config = dict(
    hidden_size=640,
    intermediate_size=1280,
    norm='rmsnorm',
    rope_theta=10000.0,
    parallel_block=False,
    init_std_up=0.0217,
    beta1=0.95,
    warmup_steps=44,
    batch_tokens=131072,
    doc_mask=True,
    dataset='wikipedia_en',
)
MLP neurons of a small language model. Each row is named by its layer, matrix (down: output weights) and neuron, and shows model dimensions 245-372. Each number is 200 + 20 x the weight over its row's rms, rounded and kept within 0 to 999. A neuron's up and down rows have the sign that makes its largest values positive.
A block is one neuron, or neurons of one layer that tend to fire together. After each block is what it responds to, as a language model described it from the Wikipedia text at the highest values.

L5.down307,196,171,247,224,228,172,195,204,191,190,185,245,183,198,189,236,209,197,212,225,203,197,224,184,205,209,184,199,188,198,209,223,210,239,233,198,222,202,189,215,204,203,196,176,216,211,240,172,206,210,189,162,192,172,217,176,223,202,235,192,191,177,178,181,223,189,201,220,198,228,208,169,214,195,195,182,182,194,189,193,195,186,172,177,195,219,193,220,201,184,203,184,180,203,196,218,179,224,186,165,210,206,191,209,219,160,205,209,205,222,184,190,190,180,223,202,202,168,225,226,172,223,208,178,241,242,217,193
L5.down820,197,173,219,200,225,180,204,178,221,214,194,195,164,224,179,217,169,182,205,237,183,173,195,169,179,208,217,197,193,201,191,213,181,203,197,207,230,164,219,215,218,186,216,202,189,159,195,200,180,200,192,178,180,215,232,209,194,199,173,199,208,199,222,203,214,218,183,263,197,217,173,201,167,210,249,199,204,181,189,196,171,230,184,193,181,211,217,202,169,206,204,206,208,208,191,214,202,210,197,182,242,185,205,196,200,162,228,182,212,187,199,206,225,149,207,231,199,228,203,258,222,196,178,189,204,236,196,190
Responds to: Name-ending word pieces. Final sub-word pieces that complete a proper name, often a surname or place, in lists and tables, such as Feder-er, Holbe-in, Lyng-by, C-. in Steven C.

L8.down32,148,212,193,235,166,211,231,211,163,193,208,170,224,162,202,202,215,192,193,144,186,221,194,203,208,212,189,194,192,152,215,169,223,172,176,183,219,196,208,211,210,191,203,170,173,208,190,220,240,184,193,180,197,171,210,174,235,175,232,205,169,215,216,207,217,206,221,174,188,185,206,162,173,239,196,182,193,197,170,184,203,195,213,189,187,221,205,224,220,240,206,197,188,195,222,195,216,230,206,186,217,224,220,172,172,190,200,190,202,249,203,194,206,203,203,232,196,203,209,194,216,156,191,222,184,168,213,197
L8.down190,195,218,145,198,217,182,214,198,175,200,179,199,229,217,237,187,192,202,181,215,190,162,177,201,203,199,229,196,200,248,226,191,191,220,211,226,227,200,212,180,201,208,173,211,232,190,206,206,201,205,245,190,205,189,192,206,204,197,173,190,180,209,206,202,226,208,197,173,180,204,187,238,199,191,237,174,228,185,219,221,181,224,200,209,211,198,222,190,224,218,202,201,201,205,187,208,180,206,208,239,201,201,200,209,180,241,195,183,188,248,212,195,176,223,184,247,193,214,221,190,175,173,188,192,226,173,185,170
L8.down643,174,206,182,222,198,183,205,226,219,175,173,200,201,197,208,164,175,197,193,221,199,177,185,186,193,228,191,203,212,190,166,191,225,191,216,209,197,209,206,169,217,155,189,199,204,165,217,196,197,205,199,169,180,217,195,216,254,202,217,221,200,227,201,213,249,175,215,183,235,224,191,216,202,199,192,200,213,156,229,203,194,175,190,210,168,176,201,214,173,189,167,186,210,176,235,210,227,207,205,219,230,233,233,171,227,197,195,222,186,209,222,202,208,194,214,186,205,170,190,174,231,207,184,183,222,183,217,182
L8.down957,231,186,202,189,248,211,228,209,204,170,197,205,203,202,222,186,187,199,204,187,198,217,222,210,170,193,211,206,191,211,185,221,186,210,177,218,172,222,185,194,200,221,220,192,206,212,185,202,200,181,221,183,192,198,203,178,216,185,202,227,188,179,202,191,222,176,179,211,206,235,180,200,162,199,239,207,174,177,242,197,235,194,208,183,221,182,183,199,195,223,156,186,221,192,198,249,188,182,230,199,196,222,228,203,181,202,205,193,176,165,198,199,221,185,199,192,164,162,196,200,223,167,196,173,230,141,212,211
L8.down1039,190,220,231,213,198,223,188,190,219,206,171,197,163,205,221,195,200,206,196,197,196,202,161,222,219,187,221,188,196,202,209,218,220,217,166,222,192,215,201,177,213,188,177,185,169,185,212,206,221,174,209,151,184,208,213,176,222,223,228,196,184,214,247,177,194,208,165,201,175,231,202,205,173,201,202,180,214,195,199,225,195,184,179,216,201,231,186,197,214,209,188,194,238,214,237,201,201,201,166,155,225,176,191,181,204,205,217,181,207,151,187,209,174,197,194,190,222,208,200,192,180,190,188,178,189,175,204,190
L8.down1099,229,196,157,213,182,222,189,182,208,216,191,193,203,204,184,208,178,192,163,185,162,196,205,197,178,182,192,183,181,178,198,198,178,202,184,246,177,162,208,162,191,193,182,176,175,200,186,195,182,204,176,171,213,165,175,165,198,231,179,216,222,200,178,226,231,216,244,188,199,206,162,184,205,154,210,179,142,178,199,219,201,214,176,185,195,199,253,190,185,184,192,178,219,211,201,206,187,191,213,195,231,189,176,235,209,181,193,229,222,195,219,196,224,222,157,184,198,230,207,196,186,150,171,165,215,184,217,186
L8.down1123,219,207,189,198,214,207,196,193,189,186,211,200,200,214,177,188,206,189,226,188,237,238,213,243,222,197,191,182,214,188,213,220,202,197,215,159,204,197,219,228,188,207,212,208,180,190,200,187,209,189,182,225,175,201,172,183,168,215,228,206,181,199,197,189,167,177,174,227,174,139,249,201,206,157,183,186,209,188,177,218,218,194,217,217,187,230,199,187,187,213,196,232,196,213,209,216,221,178,201,190,204,222,199,187,170,183,202,179,180,203,198,217,194,201,184,199,174,194,176,225,193,177,181,243,236,196,215,210
L8.down1157,186,226,191,220,187,202,187,180,202,200,195,185,200,193,186,218,234,211,144,203,162,217,209,191,196,210,205,216,231,210,191,153,198,198,202,216,190,204,172,191,200,194,174,208,212,209,193,187,197,191,191,212,213,182,171,222,209,175,219,203,175,195,185,173,191,191,177,181,181,205,159,183,218,206,207,163,186,217,208,151,185,161,217,197,217,231,202,179,179,202,201,178,188,191,214,209,202,213,194,198,217,204,227,192,191,178,195,189,212,177,229,198,196,183,199,213,184,156,210,209,159,217,197,210,186,213,213,189
Responds to: Table cells before values. Pipe separators in Wikipedia tables after a label cell, such as Chart (1986) | Peak position or Japan (RIAJ) | Gold, plus $ and words just before a figure.

L5.down418,208,208,222,200,180,211,219,191,188,190,181,215,159,190,189,207,214,232,197,200,217,191,236,201,210,195,233,219,201,226,180,199,239,216,169,190,198,211,185,205,181,224,169,206,192,183,186,197,220,143,224,240,215,193,192,213,209,205,180,227,177,205,196,219,234,180,229,196,176,205,211,203,177,194,189,218,207,208,243,184,196,206,239,189,196,205,201,192,206,208,215,194,233,179,224,191,221,202,179,177,264,211,224,205,185,220,178,227,206,224,222,187,228,195,183,233,203,226,187,203,205,169,187,204,216,175,199,210
L5.down1196,181,209,169,204,211,193,174,195,207,207,227,202,141,195,215,225,228,236,195,186,182,187,220,228,202,214,202,213,191,198,161,208,166,196,199,242,209,220,191,162,210,204,226,153,196,173,201,157,198,218,204,204,188,231,145,230,237,203,219,180,186,213,216,206,197,201,218,167,202,177,203,229,176,173,193,190,240,217,219,221,181,185,236,187,201,204,181,200,171,176,222,214,179,193,187,201,219,213,206,180,198,206,154,191,180,206,188,169,211,196,172,197,190,216,201,218,231,219,220,205,208,201,181,205,217,200,206,225
Responds to: Chart position prepositions. Prepositions in music chart and rating statements, such as on, at, of in "peaked at number 25 on the Billboard Hot 100" or "8.5 out of 10"; also table pipe separators.

L4.down40,204,235,175,213,249,156,203,226,194,180,196,196,210,207,215,207,224,226,166,207,219,196,207,177,192,188,184,182,190,216,198,223,188,210,214,186,189,187,191,204,208,168,225,211,218,240,192,249,160,208,190,219,222,209,231,208,197,209,182,221,190,173,172,244,204,226,197,194,192,197,188,194,178,144,180,216,192,244,170,195,232,194,195,188,205,194,206,200,189,220,175,186,216,192,204,196,205,195,167,185,179,174,216,202,202,221,228,201,176,169,164,210,177,198,194,199,192,240,211,237,171,195,191,185,219,156,178,187
L4.down229,182,177,191,189,187,208,179,203,197,215,219,156,204,201,176,175,200,225,184,190,188,222,215,177,214,210,204,178,241,218,225,229,193,173,205,181,174,206,199,207,176,171,184,217,218,197,189,205,208,203,193,220,193,201,186,190,222,185,189,210,201,206,209,181,213,235,214,202,190,208,192,203,196,212,218,212,220,234,227,229,227,203,208,190,172,194,223,193,235,197,202,184,174,214,190,198,215,227,192,174,184,228,183,198,203,218,187,194,183,214,203,208,209,193,207,216,227,170,201,223,173,224,186,221,209,189,187,171
L4.down479,184,194,190,226,212,208,208,218,191,203,243,181,174,202,157,211,226,146,185,207,203,204,167,209,199,234,201,178,203,210,189,215,187,205,206,201,231,213,219,204,205,189,219,189,186,233,202,190,200,194,174,223,175,225,193,222,206,211,250,202,187,198,194,168,207,173,183,174,222,200,215,195,225,195,200,198,184,200,176,194,185,183,209,230,161,210,239,172,233,198,190,170,170,221,202,167,192,241,213,180,182,230,197,212,219,215,207,228,229,206,206,233,193,182,211,200,186,210,201,193,187,198,188,205,211,216,190,224
L4.down673,195,203,208,226,195,180,211,200,201,207,205,211,239,183,190,220,199,179,198,193,244,188,154,200,190,223,183,170,196,204,199,213,193,210,236,185,214,211,181,201,223,205,218,201,188,178,211,177,223,230,230,194,195,216,226,179,212,199,194,205,195,198,203,209,171,235,199,171,236,194,220,220,204,200,244,211,168,209,218,189,210,214,194,235,184,206,184,159,219,211,183,238,213,203,177,179,216,224,208,215,185,215,161,226,201,209,196,187,202,193,229,193,180,171,200,203,202,186,179,233,195,203,166,206,204,233,187,221
Responds to: Opening quotation marks. Opening quote marks (straight, curly, single or double) that start a quoted term, title or phrase mid-sentence, e.g. 'Krivak III', "pincette", "Boys Do Things"; weakly also $ and (.

L4.down775,193,195,204,227,187,163,190,207,198,180,215,221,189,244,183,172,215,173,203,199,211,198,165,181,222,215,179,213,226,239,192,229,199,192,188,201,209,192,220,190,194,218,218,234,191,225,192,177,208,209,199,201,208,170,186,191,198,177,214,193,197,225,202,185,209,198,193,164,201,213,224,161,201,191,177,241,214,173,232,219,174,199,169,251,196,216,228,250,202,170,207,220,197,182,195,187,209,196,247,183,179,195,204,179,203,169,158,213,165,191,177,224,174,182,187,231,224,224,200,192,221,204,218,198,198,193,216,195
L4.down785,190,179,196,214,220,187,215,226,180,153,191,218,248,223,193,183,198,222,172,213,229,245,218,204,210,205,208,225,221,200,170,180,213,177,187,161,206,218,200,195,198,187,228,207,242,185,169,191,194,226,213,198,205,202,213,196,182,219,219,244,262,217,177,192,218,190,182,226,185,197,195,162,183,207,228,176,193,202,200,221,207,203,177,232,197,174,211,188,168,185,183,217,226,201,202,179,199,207,166,176,203,208,225,215,223,192,216,201,209,206,212,199,208,190,192,211,193,182,192,211,237,196,153,217,238,219,180,150
L4.down865,170,178,153,222,178,165,225,217,210,205,189,223,228,225,231,176,179,187,184,179,184,197,189,159,178,192,185,193,225,198,224,203,220,176,194,189,206,219,227,206,214,207,226,194,195,192,204,173,170,198,199,213,216,221,182,221,244,202,190,240,198,175,199,173,204,198,180,163,181,206,199,194,210,184,242,203,204,197,218,209,205,180,218,198,218,212,218,208,198,221,174,209,180,192,186,176,205,194,225,206,230,169,193,220,198,211,207,212,187,182,202,206,171,243,222,235,208,207,174,198,203,210,200,195,210,196,211,198
L4.down1120,178,200,230,205,206,193,212,204,195,188,176,194,212,243,207,216,214,192,162,218,252,218,188,220,239,200,217,172,221,191,194,176,224,223,204,193,195,197,187,170,201,205,171,199,222,176,182,200,219,191,190,174,225,169,167,255,206,193,195,199,189,223,215,232,224,182,218,200,243,195,207,186,198,188,211,196,205,195,197,192,201,194,210,222,210,227,205,237,209,228,174,178,156,157,220,197,202,225,191,207,181,189,162,204,161,205,165,207,208,212,188,208,217,225,236,205,177,220,179,185,221,194,183,176,213,178,184,206
Responds to: Table header separators. Pipe separators between column names in wiki table header rows, e.g. Team | Score, Candidate | Votes, Format | Label; weaker on list semicolons and mid-word pieces.

L4.down253,212,177,192,223,223,206,188,194,226,218,199,195,190,216,184,210,167,198,189,198,196,204,202,209,234,200,212,185,185,215,199,216,202,218,199,221,230,164,192,190,197,203,243,218,197,147,202,214,181,177,203,210,204,177,216,154,200,198,202,200,232,163,187,203,196,210,182,226,200,213,206,237,194,241,201,226,204,188,227,208,220,223,178,201,196,209,219,247,200,237,185,203,204,236,163,211,221,213,226,201,219,184,212,235,202,203,207,182,225,201,219,185,228,180,221,195,198,220,201,243,195,203,215,192,213,197,173,170
L4.down674,225,181,212,171,207,172,198,179,211,169,186,180,172,219,161,195,180,205,227,195,218,189,168,189,207,202,214,204,227,155,225,201,198,240,210,216,232,200,211,223,182,201,228,230,197,217,195,207,155,181,183,232,217,170,212,161,201,216,187,202,190,182,224,200,248,201,210,235,201,194,227,218,190,226,220,189,182,172,196,216,186,220,137,197,201,213,211,211,181,212,225,192,216,203,189,194,211,221,184,218,197,202,228,250,227,183,217,194,194,235,183,204,218,203,173,212,208,228,225,217,199,199,195,196,252,209,215,166
L4.down1071,168,177,166,197,219,164,185,187,232,227,226,183,201,197,165,206,191,222,178,223,175,192,167,213,199,199,175,195,227,195,186,185,190,214,255,214,198,177,201,202,215,216,192,203,196,181,184,219,189,236,224,205,186,202,224,167,202,188,201,192,181,208,202,206,226,225,193,221,189,196,254,206,173,205,212,187,176,201,201,170,192,226,143,259,191,204,179,212,190,172,202,196,192,207,213,199,209,227,224,192,202,178,245,220,205,178,176,193,200,188,186,164,209,197,205,209,195,185,215,220,194,239,209,186,212,202,219,210
L4.down1134,179,170,199,216,160,188,215,208,176,234,192,224,204,246,219,204,215,187,228,212,237,201,194,209,209,207,205,173,194,220,188,224,218,194,242,191,204,203,188,213,211,148,206,209,209,192,165,229,208,198,163,183,211,216,202,175,206,193,196,236,197,181,215,209,230,202,160,239,224,190,208,209,206,217,202,182,213,174,205,212,236,210,175,201,182,215,216,160,169,205,199,172,205,208,206,198,202,184,228,169,214,165,203,182,192,211,205,184,173,183,190,202,206,190,215,200,225,210,222,197,197,254,210,201,195,188,171,180
Responds to: Proper-name word endings. Final word piece completing a multi-token proper name (surname, first name or place), often right before a parenthesis, table pipe or comma, e.g. Stall-one, Good-son, Blome-field, Caled-on.

L5.down139,195,219,206,239,178,224,194,193,224,197,191,216,197,208,168,192,196,246,190,196,183,197,202,179,187,210,158,190,227,199,210,196,193,201,201,207,243,222,227,185,181,178,210,226,165,210,221,188,212,166,224,167,211,226,203,209,194,220,175,190,194,194,207,184,199,210,211,168,198,195,193,200,200,210,203,181,175,187,222,189,227,183,214,175,186,197,181,168,203,244,223,191,200,214,204,206,174,214,240,224,173,217,183,188,217,223,202,204,173,167,218,183,226,211,172,219,202,179,215,211,157,188,183,187,185,205,185,158
L5.down998,243,165,227,171,202,193,198,187,169,204,177,199,195,204,209,183,199,150,199,224,198,191,196,194,226,203,161,191,225,183,229,226,199,188,188,172,234,202,212,180,206,148,208,185,228,173,172,161,198,195,202,183,217,214,213,191,215,204,176,194,195,187,185,203,187,194,177,175,192,188,190,190,166,207,223,230,180,208,158,218,201,187,200,196,184,199,170,182,216,178,179,189,197,207,203,175,231,199,239,191,186,209,208,216,206,213,159,190,224,185,224,189,180,192,191,193,164,199,175,209,176,194,195,196,200,185,211,212
Responds to: Title-initial words. First word of a multi-word name or title, often a capitalized function word, in film, album and place names: The (Blind Side), My (Beautiful Laundrette), São (Tomé).

L8.down110,178,203,209,191,204,194,206,173,213,217,225,231,216,201,197,191,179,197,226,166,213,225,201,190,199,200,219,185,192,193,222,193,188,200,208,192,177,218,247,219,190,221,214,189,205,203,204,185,206,180,189,216,222,218,210,181,182,227,159,196,205,189,198,181,205,176,192,206,201,188,205,197,204,219,164,190,202,191,208,183,211,224,189,223,156,190,199,196,228,195,188,202,216,231,234,189,209,215,155,219,192,218,171,249,245,223,176,203,209,225,221,216,158,215,228,216,235,189,220,182,202,195,204,216,199,176,186,201
L8.down290,196,205,185,224,182,195,181,224,164,210,231,208,184,200,224,213,186,201,146,209,187,204,215,179,196,200,218,156,183,193,204,222,226,187,231,178,245,182,202,175,185,216,180,193,195,216,175,194,257,220,184,174,177,198,179,237,199,210,194,191,196,196,217,172,211,211,206,230,180,217,196,231,194,170,199,181,188,206,178,180,208,222,180,202,234,192,206,189,220,208,197,148,189,198,181,182,198,213,219,226,223,243,204,184,225,224,219,245,196,208,202,221,179,203,208,210,223,218,197,203,193,216,198,216,174,183,176,192
L8.down568,222,222,169,212,213,182,187,225,200,223,221,220,209,207,212,199,193,203,181,221,189,215,178,190,222,220,190,183,186,210,221,222,159,201,168,201,203,231,199,228,205,212,184,202,205,206,170,167,216,204,188,171,191,209,211,206,187,165,184,187,230,220,234,165,226,212,192,201,187,181,231,225,172,186,191,161,170,217,171,216,181,198,231,213,199,244,192,211,224,191,179,200,170,197,181,178,212,208,215,175,226,188,193,231,169,229,207,192,194,228,227,204,187,204,209,210,234,191,185,161,214,244,214,247,167,217,176,196
L8.down600,213,224,192,179,205,212,204,216,168,213,193,186,230,176,155,215,186,189,189,213,219,209,189,171,198,209,217,199,202,186,213,179,235,196,159,224,189,231,220,210,208,230,169,197,216,186,172,201,200,206,190,193,210,195,218,170,210,218,202,180,213,207,196,194,238,178,169,187,153,171,179,198,195,186,199,191,205,206,197,174,190,203,114,250,168,203,183,175,170,168,198,203,163,210,215,193,205,208,213,215,164,205,210,214,202,189,209,236,209,172,180,197,188,201,214,204,176,210,198,209,167,167,159,186,174,215,216,198
L8.down728,167,202,202,220,219,188,220,181,187,191,230,201,200,188,219,218,218,186,166,164,216,183,207,230,166,206,216,202,161,216,177,185,194,203,173,197,225,193,221,168,193,229,204,200,233,193,203,211,226,214,190,187,216,204,235,230,179,213,180,212,189,164,241,216,217,212,191,184,202,212,190,207,212,239,222,195,192,191,216,213,237,237,189,190,197,230,170,182,207,251,200,220,220,211,189,180,208,197,167,214,203,207,186,182,191,187,185,215,170,208,228,200,171,198,183,195,187,201,187,188,212,223,170,203,179,209,157,218
L8.down787,194,177,198,224,154,223,192,174,212,202,217,196,175,222,222,185,182,184,172,173,152,186,194,213,215,193,180,156,193,195,175,200,188,193,230,195,175,202,218,206,226,217,202,211,159,161,183,235,193,203,216,199,175,182,200,174,205,206,203,181,222,180,200,213,233,208,179,179,212,208,171,178,208,181,212,191,209,219,194,190,194,166,185,168,214,182,212,197,174,184,166,197,216,175,173,189,176,184,223,216,196,208,179,205,181,236,219,209,230,208,231,192,186,193,187,196,215,238,201,233,174,189,190,171,216,224,224,227
L8.down984,193,171,185,193,234,209,184,177,216,224,216,224,231,189,228,163,221,211,208,208,227,236,234,162,221,220,206,195,179,220,196,185,227,183,215,218,183,179,168,207,169,197,189,183,159,207,207,180,167,202,220,215,216,194,226,203,231,214,204,180,257,189,189,186,216,206,205,189,195,200,176,231,204,190,187,169,179,217,213,234,179,220,201,196,170,206,173,206,162,234,188,189,184,239,207,170,238,183,190,216,161,192,192,227,217,184,208,185,230,209,205,212,167,190,164,207,244,160,207,209,218,160,172,212,213,221,207,176
L8.down1091,204,170,172,237,171,184,224,181,181,195,207,188,225,174,215,203,199,210,216,224,189,199,170,193,186,192,232,157,190,214,218,187,209,170,219,211,217,217,188,181,206,222,174,170,166,195,207,205,192,174,175,197,203,192,228,240,192,181,193,178,229,186,220,176,238,176,167,180,213,223,218,180,192,185,232,189,213,184,198,197,209,186,202,223,197,165,192,161,144,228,190,181,182,194,231,201,198,181,182,187,234,184,178,228,194,195,183,191,217,196,195,222,169,204,179,213,203,201,201,200,196,208,190,201,196,208,175,204
Responds to: Title-opening "The". Tokens at the start or inside a proper-name title, mostly "The" opening film, album, book or band names in tables and lists, e.g. The Eighth Day, the Chantels.

L8.down52,201,177,190,205,194,203,193,208,198,192,194,213,198,193,199,252,198,207,203,223,209,185,200,213,201,210,206,191,182,206,181,169,180,225,183,179,195,170,158,204,166,209,176,219,188,173,172,192,209,234,202,185,197,186,211,165,198,190,219,205,197,184,177,211,224,196,154,179,207,211,228,190,200,229,171,204,181,203,195,164,195,206,173,195,204,191,183,217,183,188,213,200,201,233,197,195,245,143,207,222,219,224,214,223,203,211,188,179,209,194,200,205,209,189,204,211,198,190,207,202,204,202,217,217,227,216,216,237
L8.down81,198,202,219,237,206,203,221,188,187,240,207,208,171,177,225,200,207,182,157,262,239,206,182,209,198,176,185,206,207,221,222,178,180,200,242,190,195,223,199,173,225,201,228,179,202,149,235,221,198,188,185,206,192,218,238,202,185,200,201,184,201,189,192,210,209,180,197,235,208,224,205,194,187,192,201,224,175,185,200,189,210,203,197,199,201,188,225,193,185,197,179,202,190,235,217,205,193,202,195,190,194,197,208,190,183,175,224,184,215,154,165,207,177,170,213,236,194,216,209,202,200,190,182,198,224,185,210,207
L8.down197,212,181,215,223,201,179,157,197,220,236,208,228,186,189,221,214,186,183,182,243,186,198,193,177,192,164,180,217,188,187,181,180,209,186,227,190,192,214,215,183,195,232,240,182,168,199,222,175,221,197,208,224,196,223,216,183,186,212,193,177,188,240,223,204,215,173,184,222,198,155,184,220,204,196,188,206,218,186,215,186,196,193,142,227,198,212,202,219,207,212,183,186,188,207,204,148,168,167,192,194,241,224,220,200,151,213,225,218,194,188,158,209,195,191,198,190,219,188,209,198,218,188,195,148,221,204,213,225
L8.down313,234,175,192,223,218,231,193,199,204,215,226,196,225,200,178,229,224,201,197,218,211,176,220,205,192,225,194,229,211,189,230,212,176,196,235,205,215,197,219,197,224,218,211,176,193,175,240,204,216,227,207,178,218,186,210,191,163,185,177,175,180,183,173,237,193,206,178,191,182,196,200,199,152,224,202,197,206,182,193,212,209,222,171,181,187,219,204,200,182,186,230,222,230,173,178,205,209,201,207,211,200,155,190,204,207,171,193,187,211,171,194,213,169,180,165,196,211,230,233,182,190,224,222,196,259,204,230,188
L8.down365,193,183,197,227,215,168,207,180,202,184,228,188,266,205,192,217,224,216,207,224,194,207,184,220,178,208,238,223,191,207,196,163,184,189,212,209,173,187,211,190,201,189,196,234,170,155,196,184,164,219,225,180,225,218,188,190,199,191,196,188,172,228,195,224,210,219,203,202,182,218,212,179,212,204,228,233,209,185,184,161,193,224,187,193,211,189,214,224,181,193,177,180,234,180,221,193,196,188,200,199,198,200,153,222,191,206,208,194,206,208,214,199,203,233,195,192,196,202,193,198,190,196,209,173,205,227,233,198
L8.down840,169,177,227,204,209,210,193,200,183,217,201,212,219,226,203,198,200,181,186,187,199,226,208,201,241,181,184,229,170,177,176,184,189,204,165,202,191,181,217,214,204,194,189,200,192,212,199,194,214,195,156,212,215,169,201,214,221,203,209,239,160,205,209,206,201,216,227,196,205,241,223,168,212,212,219,194,219,243,185,242,212,195,210,243,198,191,212,210,212,171,207,210,192,190,248,205,181,173,218,186,212,206,233,170,192,222,209,206,175,168,226,215,188,185,194,204,186,195,183,174,210,213,217,198,229,167,178,207
L8.down866,180,148,201,209,191,176,192,191,214,216,225,172,181,219,195,196,174,196,212,191,241,191,172,173,225,203,185,187,148,181,217,185,240,198,162,195,228,209,193,190,209,211,196,163,201,213,225,205,189,210,193,176,247,183,184,147,186,230,224,233,208,196,186,227,190,187,194,171,181,184,219,219,206,185,204,184,145,205,218,197,225,205,172,200,179,207,183,192,187,194,205,183,222,199,212,174,175,183,210,193,199,210,202,195,168,184,224,192,211,214,197,236,176,206,205,212,197,196,179,185,182,209,229,214,221,202,208,203
L8.down1211,169,164,217,185,197,139,169,157,218,234,203,192,187,196,180,219,205,204,152,206,193,165,171,192,197,199,215,179,201,205,254,217,213,196,220,218,192,199,197,208,194,195,239,188,206,192,190,209,184,200,191,207,223,189,215,166,185,206,214,180,202,208,184,213,234,224,199,217,193,199,191,193,195,192,223,188,204,188,180,204,177,228,182,223,198,208,226,219,197,212,195,198,199,192,170,191,188,180,218,181,250,185,179,227,199,198,204,205,216,196,168,204,186,218,146,200,200,209,213,211,224,189,205,225,197,208,144,171
Responds to: Person surname endings. Final token of a person's surname, often a word-piece ending, in tables, cast lists and prose, e.g. McFadden, Moroder, Carracci.